From a checkpoint of a small transformer trained on Wikipedia.
Size: 8 layers, width 256, 8 heads of 32, MLP 512 SwiGLU, 9.44M parameters.
Architecture: RMSNorm before each block, rotary positions.
Training: 434M tokens, 6618 steps.
MLP neurons of a small language model. Each row is named by its layer, matrix (down: output weights) and neuron, and shows model dimensions 0-127. Each number is 50 + 15 x the weight over its row's rms, rounded and kept within 0 to 99. A neuron's up and down rows have the sign that makes its largest values positive.
A block is one neuron, or neurons of one layer that tend to fire together. After each block is what it responds to, as a language model described it from the Wikipedia text at the highest values.

L5.down12:73 52 59 32 48 38 55 52 41 63 43 24 55 61 47 23 38 46 53 48 49 39 29 42 48 37 34 73 38 54 43 44 60 54 53 72 40 67 51 51 18 47 37 44 53 84 99 46 76 39 45 77 54 38 70 28 45 32 58 53 66 67 33 38 66 60 38 33 37 74 57 61 60 47 52 53 57 49 60 56 73 31 54 32 30 50 42 52 58 70 26 51 60 31 67 42 51 54 42 41 64 51 62 47 48 44 51 74 72 42 64 52 49 65 61 73 43 52 48 42 78 44 60 55 32 35 57 60
L5.down41:39 48 85 32 79 45 47 38 54 49 43 37 29 63 33 59 31 31 46 44 23 56 68 53 39 66 56 48 38 64 69 59 75 29 33 32 46 45 69 30 44 50 21 48 39 39 51 23 67 66 12 54 28 40 18 53 50 47 56 58 73 59 68 73 44 42 56 64 29 61 76 32 73 48 46 54 89 64 68 46 71 52 65 42 64 33 37 45 37 47 46 56 49 46 68 38 55 49 22 46 37 20 36 51 51 55 59 35 42 49 71 52 41 73 60 35 57 61 46 60 85 82 36 56 54 58 55 66
L5.down77:31 62 50 65 67 35 72 51 64 39 41 57 40 61 48 58 34 69 49 41 73 47 70 71 46 45 43 66 35 44 64 46 68 54 35 70 74 49 52 54 44 65 26 58 32 39 41 64 34 43 22 33 55 27 60 52 33 32 62 42 37 48 61 14 37 54 54 46 48 77 74 75 58 75 55 55 62 57 53 45 35 45 47 68 36 57 53 59 51 43 50 86 48 43 71 49 62 44 46 44 22 62 70 64 78 62 14 48 46 36 31 37 37 53 62 24 55 87 49 57 79 50 65 41 41 56 43 47
L5.down216:56 83 42 51 61 30 69 47 68 42 41 65 45 60 32 52 39 57 65 47 76 58 33 53 46 61 83 49 52 50 46 54 64 50 45 51 51 60 40 63 58 53 77 31 51 39 23 00 59 65 26 62 56 43 51 58 39 57 36 57 65 38 51 50 32 57 60 40 46 61 54 38 50 70 35 60 36 32 31 64 49 53 37 40 43 29 58 78 44 66 37 46 19 28 67 70 51 47 63 85 64 51 51 58 56 74 34 67 83 24 56 50 64 49 47 00 58 38 58 47 54 62 58 49 58 58 72 57
L5.down232:53 74 60 48 51 45 48 64 48 63 56 47 48 65 34 61 45 55 68 34 43 31 31 49 68 54 27 61 69 50 45 40 37 59 41 48 61 56 42 37 27 61 63 23 53 41 19 61 56 19 57 36 42 51 61 31 53 73 30 63 50 36 58 65 59 53 60 59 68 25 53 11 62 33 18 77 60 70 24 60 63 30 90 60 48 51 53 56 48 42 48 42 26 18 48 33 71 59 62 48 68 55 56 27 24 36 47 30 38 59 87 11 46 41 18 45 49 41 48 45 46 59 55 51 47 52 48 39
L5.down256:36 76 26 44 46 50 59 58 50 33 42 54 57 73 90 65 57 45 58 48 49 85 25 52 21 83 44 61 73 65 41 63 58 85 50 46 52 49 34 79 53 23 69 70 51 19 48 61 50 33 58 47 51 63 48 44 46 37 35 40 45 63 37 65 68 33 54 60 62 64 58 36 36 25 68 49 57 67 45 52 44 55 36 37 44 23 40 31 46 52 29 47 31 67 80 66 51 49 69 32 30 50 54 46 52 67 79 36 53 46 45 47 53 41 50 38 79 44 53 51 44 60 58 50 59 32 69 77
L5.down312:59 46 80 55 60 32 54 47 59 42 52 64 18 64 48 25 68 26 53 38 85 65 42 53 66 43 61 62 53 42 68 51 43 55 52 11 59 54 31 60 70 57 60 38 67 40 42 30 51 36 71 86 61 13 55 81 70 54 39 79 54 37 68 71 63 40 42 57 59 61 78 36 51 46 54 70 57 30 30 40 69 61 56 40 73 42 29 50 50 38 51 24 52 60 53 50 30 42 42 65 51 31 52 52 48 29 45 44 38 35 50 60 51 53 53 71 56 38 68 41 38 08 19 55 53 60 47 50
L5.down341:63 56 60 56 44 58 38 73 61 76 52 45 16 27 79 50 22 49 55 27 46 72 28 56 52 55 35 42 69 43 23 41 35 64 23 58 61 71 10 44 56 34 28 61 50 51 63 29 54 39 67 52 50 58 54 50 80 65 37 51 66 38 49 60 52 40 42 39 41 56 55 49 72 54 28 33 63 24 41 17 39 84 63 46 44 42 36 62 65 24 35 35 59 39 45 41 89 62 50 32 59 44 47 60 64 37 07 66 56 56 71 63 38 73 65 68 69 49 03 38 52 53 38 59 58 39 66 53
Description: First digit of a day or year in a date, mostly after "on" or "born", e.g. "on 29 June", "on 15 January"; weakly other numbers.

L3.down304:54 48 41 46 45 32 56 53 66 28 68 38 26 39 39 57 57 62 46 49 30 34 51 35 50 44 25 42 59 51 79 59 49 56 62 20 67 31 48 43 29 32 44 61 49 40 67 31 29 34 43 36 31 60 60 66 64 81 48 20 37 46 27 53 53 53 48 39 72 38 82 38 49 40 45 42 52 29 73 38 83 26 41 31 50 43 38 00 45 68 61 45 46 62 44 51 41 68 62 55 64 61 38 34 74 59 41 55 55 48 40 44 30 16 25 50 28 55 51 43 60 37 45 29 38 35 62 46
Description: Day-of-month digits in written dates (born on 10 September, July 8, January 27), plus the hyphen after mid, as in mid-May, mid-tempo.

L4.down146:67 72 24 43 68 68 65 46 43 47 41 59 41 51 26 52 16 50 47 65 30 58 30 43 58 16 58 61 64 54 55 52 65 44 37 54 62 24 64 39 17 30 61 67 67 53 50 22 53 21 75 40 52 60 20 55 42 55 63 41 65 43 53 50 30 51 54 54 67 66 62 47 51 41 65 35 25 66 35 58 66 45 41 67 45 78 59 50 07 44 46 57 67 49 51 41 49 35 53 56 46 79 68 48 26 62 64 72 30 57 61 55 46 44 48 88 80 47 68 31 61 57 37 59 41 40 49 31
L4.down154:71 59 52 39 55 46 33 71 69 82 53 24 65 56 56 41 49 51 30 64 39 49 40 42 73 45 48 40 35 29 51 40 63 32 47 36 73 61 41 66 60 60 87 39 40 46 46 44 39 51 54 67 59 37 72 54 28 39 55 70 67 46 50 48 32 31 30 55 57 34 53 68 52 68 69 66 59 51 45 36 24 42 14 55 59 31 63 46 53 68 15 71 55 62 24 76 61 55 66 41 35 51 31 39 64 73 48 34 58 69 41 60 47 63 31 77 75 84 64 49 78 61 58 52 58 54 58 75
L4.down194:71 73 39 61 26 65 43 28 50 35 58 61 80 34 55 50 56 67 56 46 56 44 42 33 38 34 64 72 72 81 35 46 21 32 51 77 26 30 32 62 44 45 42 46 40 33 58 21 41 57 48 67 24 46 60 37 09 62 32 40 28 45 50 74 74 64 49 73 28 50 56 41 36 45 47 46 71 18 64 65 15 49 50 53 24 76 47 59 51 65 26 49 49 62 45 48 55 75 33 41 50 52 74 52 48 45 73 54 51 63 62 38 55 49 52 68 36 46 56 40 46 74 71 44 47 40 50 41
L4.down225:40 80 52 53 76 41 68 40 40 43 48 53 70 69 43 36 60 32 38 80 37 46 48 43 93 56 59 50 48 64 63 73 73 65 89 42 47 41 69 64 32 35 54 46 65 33 47 73 57 72 26 66 36 71 51 68 36 59 60 37 53 33 43 63 38 35 48 67 52 54 65 72 53 18 71 69 47 35 43 44 26 95 27 64 67 36 33 23 54 46 75 65 22 45 51 66 65 34 45 55 22 65 41 54 19 60 00 30 60 47 49 55 57 56 41 62 70 49 53 68 49 58 67 24 47 55 49 53
L4.down257:79 52 51 55 20 48 57 53 61 54 59 67 42 62 62 57 54 59 16 75 40 09 40 75 61 36 60 28 46 78 38 58 41 48 36 53 43 40 64 63 53 55 55 43 71 24 60 61 46 46 72 58 24 38 52 41 59 62 60 60 69 25 49 37 58 34 56 56 62 36 45 29 26 63 34 75 51 49 42 37 69 40 58 58 62 50 31 27 55 61 37 54 82 43 47 42 40 56 36 54 38 80 47 57 32 39 74 45 52 35 38 50 49 42 51 82 69 49 66 42 58 73 34 58 95 47 61 28
L4.down276:75 52 63 76 57 21 77 38 34 35 39 44 76 60 46 16 41 77 45 53 49 28 24 40 51 58 38 43 39 33 21 70 69 38 24 36 36 40 85 57 44 50 58 66 43 39 37 29 62 62 54 44 69 41 40 44 53 71 32 24 63 65 73 31 41 61 37 79 38 34 62 53 40 45 70 48 69 70 54 66 70 74 54 21 84 65 46 57 52 48 57 58 35 59 47 52 65 15 58 37 39 49 45 58 56 41 86 38 52 40 56 51 37 77 54 66 27 27 46 28 35 35 34 56 61 50 59 58
L4.down282:33 67 53 61 41 47 50 67 53 67 49 57 52 53 60 67 59 65 53 29 66 48 55 47 64 60 34 54 53 32 61 42 10 47 62 60 58 35 74 38 60 62 50 75 68 63 19 39 55 59 39 52 35 72 47 35 51 37 76 44 44 50 31 43 59 76 24 44 53 51 14 52 55 57 42 33 42 54 60 30 67 28 35 68 44 54 62 63 64 57 32 53 27 50 44 21 26 59 21 58 65 46 66 59 50 55 55 48 56 57 63 49 18 27 53 43 61 67 68 56 69 55 41 63 47 11 38 64
L4.down368:33 40 73 58 51 38 63 58 56 53 41 37 90 73 55 46 26 47 29 51 38 66 53 36 56 50 51 57 33 46 43 44 43 34 28 62 74 34 67 53 60 57 62 36 75 58 41 37 66 59 65 37 31 70 53 56 26 52 63 69 79 59 46 53 51 62 21 76 48 52 35 32 69 37 54 48 53 45 46 16 46 61 20 64 73 67 60 67 57 44 47 70 91 70 43 33 38 56 43 51 26 31 50 54 36 34 93 66 34 90 35 31 52 54 34 32 46 43 46 68 44 36 62 71 40 48 59 55
Description: Closing == or === marks that end wiki section headings, e.g. "See also", "History", "Wildlife"; also the 0 in years like 2016.

L3.down187:63 41 68 45 37 55 62 46 57 59 34 34 39 65 51 59 47 46 70 72 38 85 61 59 52 49 60 56 44 50 44 48 26 46 74 35 78 70 68 42 35 64 56 30 47 81 59 51 47 77 65 62 65 34 52 19 80 57 46 56 70 58 39 65 58 43 75 65 26 65 69 42 47 40 42 48 59 32 48 53 52 78 48 24 48 68 40 47 21 56 48 41 91 34 48 37 87 58 54 57 59 57 69 61 81 46 28 38 65 43 52 23 72 76 54 60 21 44 45 61 54 34 70 64 45 49 67 51
Description: Periods ending a declarative sentence in encyclopedic prose, often a paragraph's last sentence, as in "coached by Joe B. Hall." or "extinct on Mahé."

L4.down90:18 78 24 55 73 42 55 50 77 21 40 76 55 29 58 20 52 41 55 39 77 38 38 36 55 61 64 45 43 51 47 63 37 53 44 52 50 44 41 12 52 62 59 52 59 64 40 83 54 61 46 56 41 64 36 25 67 34 74 51 63 74 46 53 49 64 31 50 51 37 58 61 31 48 66 69 38 52 61 37 30 42 35 64 65 65 41 27 49 35 67 50 24 58 62 69 52 56 45 51 70 25 37 25 29 26 69 62 79 81 36 57 33 62 48 49 66 33 59 63 59 37 68 38 89 49 72 48
L4.down93:49 52 66 34 36 45 40 44 49 36 52 49 76 57 55 45 39 45 83 73 59 36 43 81 38 32 42 61 47 47 61 66 46 49 54 41 46 67 65 30 33 59 50 53 46 44 58 34 26 49 19 62 50 57 44 54 40 56 66 74 43 60 82 59 62 66 40 48 59 47 42 76 37 53 99 46 44 40 60 46 27 47 31 59 53 58 49 44 59 42 30 69 42 45 43 45 34 55 51 50 57 30 26 45 65 44 62 69 47 65 65 38 55 64 62 64 61 39 60 45 40 38 62 51 91 51 28 78
L4.down118:59 63 33 37 64 35 69 52 60 44 55 62 42 30 45 48 47 43 36 51 77 77 60 52 25 48 72 39 56 74 60 48 47 57 47 67 51 67 64 46 50 43 54 39 59 45 30 23 38 36 52 24 50 39 48 34 54 70 42 28 61 39 48 62 71 54 64 50 59 54 72 59 51 65 74 63 44 69 62 60 83 60 69 68 53 54 39 60 40 19 41 53 18 46 11 58 66 47 59 62 51 46 54 59 68 68 53 47 45 59 63 47 90 59 61 53 47 42 64 48 54 32 52 60 47 35 32 42
L4.down153:41 45 60 49 42 59 57 24 64 63 42 37 44 62 81 65 64 72 62 55 67 46 38 63 50 51 58 33 47 29 47 57 41 71 56 66 36 39 74 36 61 54 56 56 48 52 37 37 71 32 69 78 30 40 32 56 41 54 24 48 81 65 45 48 66 63 59 43 48 49 43 53 60 49 65 78 80 40 43 44 39 59 72 39 30 40 47 57 31 45 39 41 42 31 35 53 44 41 70 48 42 73 43 54 43 39 31 68 52 87 51 52 60 42 53 44 32 36 36 19 58 60 18 91 68 55 56 51
L4.down210:68 29 50 58 64 52 32 61 42 45 41 62 56 21 41 42 42 57 40 32 42 57 47 59 56 47 30 50 46 68 36 43 66 76 48 50 38 56 49 38 36 57 38 43 33 53 70 86 34 58 75 37 58 31 57 90 70 60 26 69 12 65 57 36 45 49 74 37 46 74 59 16 56 46 51 18 39 36 37 70 46 66 39 39 41 52 25 41 59 24 54 35 61 68 26 66 44 38 70 47 66 44 20 23 55 58 65 43 42 53 27 63 57 54 77 74 50 50 69 34 48 56 32 67 43 38 59 28
L4.down393:38 39 49 60 31 58 21 57 57 26 63 49 54 22 51 48 32 59 26 43 38 37 35 34 50 33 34 59 57 53 73 33 51 46 51 81 44 55 77 63 50 36 63 56 41 61 40 66 62 36 54 31 33 67 26 47 34 33 33 61 70 80 72 39 75 74 26 61 63 77 24 66 47 62 41 69 41 33 39 22 63 30 47 57 62 82 49 31 75 36 49 29 40 64 57 56 57 49 62 43 54 36 51 43 71 50 49 47 35 26 35 71 61 35 35 35 62 37 36 21 40 45 67 40 62 48 43 39
L4.down413:39 76 72 65 54 49 42 44 57 44 54 42 43 69 60 44 49 62 65 46 64 71 67 54 44 48 36 35 47 47 39 39 37 57 56 47 53 49 38 34 30 57 73 16 61 54 55 42 43 47 57 65 38 39 70 48 59 40 67 61 79 25 82 44 68 81 50 44 59 54 38 20 74 39 42 77 48 22 42 34 23 66 51 27 65 72 52 52 47 22 46 53 26 54 45 36 64 68 47 42 57 51 21 61 45 58 39 65 41 36 75 44 67 74 47 53 55 40 60 59 82 61 70 49 41 35 32 34
L4.down467:25 37 50 58 61 61 55 19 59 72 48 67 53 36 49 43 46 66 56 59 39 55 64 39 60 38 52 66 73 49 54 47 62 60 53 44 71 76 80 52 23 57 52 57 48 38 29 67 31 28 53 72 47 67 76 81 33 40 51 24 24 51 59 25 34 41 44 61 24 38 44 52 64 75 37 52 51 41 50 51 58 65 10 93 41 35 48 58 44 37 41 62 45 59 59 44 62 45 40 69 27 41 52 69 71 53 26 34 43 65 49 19 48 52 65 37 53 57 48 32 56 28 49 56 25 49 63 64
Description: The space or first digit of a day number following a month name in dates, as in On January 3, September 5, June 11.

L3.down68:76 58 69 58 57 48 35 54 61 28 45 88 22 37 54 37 38 48 32 43 21 44 25 25 53 21 54 59 59 51 42 56 47 70 28 37 39 39 37 50 37 16 55 42 52 49 36 40 65 28 29 37 37 42 24 43 59 40 84 63 57 51 45 33 37 57 32 55 43 73 73 71 65 49 55 17 44 62 44 34 27 61 49 51 31 46 40 52 09 77 55 54 34 44 66 51 55 42 61 26 40 78 54 38 18 41 24 55 61 45 54 62 62 44 51 70 69 25 45 62 52 56 39 35 64 56 40 40
Description: Closing == or === markers ending Wikipedia section headings, e.g. ==History==, ===2010 census===; weaker on last tokens of names, e.g. Act, Unit.

L5.down211:37 47 64 64 42 52 41 47 53 33 36 45 69 54 51 41 74 16 15 51 09 62 36 45 63 52 44 48 39 43 65 32 87 55 57 51 54 39 22 37 42 34 39 44 60 53 43 67 48 69 39 20 59 64 41 60 71 23 56 53 73 36 66 34 62 46 62 55 60 52 62 49 61 34 72 68 43 40 47 47 44 55 22 52 59 40 44 41 27 65 44 56 55 50 72 74 56 41 73 51 51 74 42 54 57 52 00 33 25 52 45 66 58 22 38 58 60 53 73 26 21 25 45 40 53 46 54 56
L5.down221:39 41 21 35 38 35 46 57 60 60 41 65 34 46 72 72 48 70 70 61 50 58 52 47 50 67 31 56 34 54 76 69 47 64 33 31 49 29 13 46 48 55 52 39 52 59 23 34 56 61 49 37 72 44 30 51 36 45 34 34 44 36 75 40 73 20 28 61 42 51 51 52 41 68 47 74 33 64 56 63 43 73 57 66 43 53 52 67 64 69 60 52 24 17 62 38 53 39 43 83 42 59 51 40 28 61 12 68 49 56 28 31 09 53 38 23 34 38 74 45 39 23 42 45 19 63 65 52
L5.down363:39 77 37 51 56 49 60 49 49 40 46 55 39 75 67 58 56 54 68 50 44 39 52 56 43 49 75 26 71 45 48 59 21 76 59 54 48 60 48 43 39 36 40 28 29 69 38 43 44 54 65 88 51 33 50 31 43 52 42 55 22 48 61 46 45 39 59 42 41 57 85 84 99 71 48 38 42 04 47 52 84 57 40 55 42 75 60 81 42 44 43 36 26 71 36 51 48 55 28 46 61 32 78 07 56 67 74 34 65 42 35 51 49 76 16 47 73 49 56 53 48 60 38 41 37 67 31 35
L5.down378:96 86 63 53 51 61 29 54 26 40 53 50 73 49 61 31 41 54 59 59 22 40 49 37 54 59 49 72 50 58 57 34 35 51 49 41 55 50 62 47 45 32 31 40 48 48 33 67 75 54 96 60 60 34 55 66 66 46 52 49 42 67 74 70 52 56 67 63 66 52 47 73 35 71 45 49 63 68 61 52 48 52 41 46 62 52 52 47 26 57 77 56 42 48 53 49 30 93 57 20 61 59 22 43 38 43 76 31 54 30 46 30 33 55 79 49 60 09 40 39 44 67 52 50 44 56 47 41
L5.down435:70 24 48 52 51 52 66 73 23 32 38 46 63 82 38 48 72 42 53 29 45 51 36 38 47 21 50 68 70 77 68 87 41 53 35 52 58 62 44 46 25 31 44 31 78 33 35 39 60 25 48 43 62 19 28 61 48 24 39 53 30 58 66 43 41 36 71 70 58 55 20 38 70 37 60 44 54 27 28 44 69 58 92 66 43 41 42 56 24 67 62 29 63 32 55 50 29 38 55 31 57 69 66 61 46 51 73 45 69 39 56 45 66 47 43 48 44 32 59 48 82 55 62 60 38 49 29 51
L5.down469:61 45 32 33 58 48 65 30 35 60 68 54 41 77 54 51 74 45 46 60 43 49 65 60 51 57 63 20 68 48 39 47 51 55 33 43 50 20 75 61 42 50 56 48 45 54 26 65 48 86 50 18 75 47 45 54 75 34 74 70 60 52 23 76 24 48 48 47 19 44 70 70 60 78 49 40 34 20 54 41 30 42 46 43 49 29 20 42 60 45 63 63 39 38 39 43 42 45 63 62 54 38 54 46 29 91 54 45 36 36 61 71 47 58 47 42 65 58 67 41 45 56 61 59 67 58 74 41
L5.down492:30 78 65 35 56 54 87 28 33 59 37 51 48 45 65 43 42 50 76 42 49 62 67 38 70 61 68 53 61 42 62 51 55 59 62 49 49 48 55 57 30 49 28 32 50 39 50 23 64 34 38 44 43 35 40 62 36 47 64 34 49 57 30 66 50 85 52 65 36 41 53 74 61 40 78 45 38 19 51 45 92 34 54 37 49 51 72 45 33 61 40 40 40 38 38 53 76 23 56 56 51 41 14 76 33 40 90 58 75 59 59 68 53 64 62 50 47 45 53 84 40 84 23 27 52 34 28 48
L5.down504:63 67 30 42 37 73 48 53 70 45 49 45 45 65 43 39 62 42 56 54 57 22 52 65 57 47 44 39 65 52 67 39 90 50 33 50 61 45 19 63 71 11 57 45 47 32 44 57 57 43 51 44 83 53 43 49 60 41 83 76 52 30 39 55 91 55 44 52 61 57 36 39 51 49 19 43 43 55 41 42 43 80 61 52 62 56 31 43 51 29 48 54 60 45 50 73 12 39 50 40 44 40 35 44 35 46 78 48 45 49 53 53 29 10 52 73 64 68 17 42 36 63 55 71 67 52 34 49
Description: Closing == or === markers ending Wikipedia section headings (e.g. Regular season===, History==), plus trailing table pipes after statistics rows.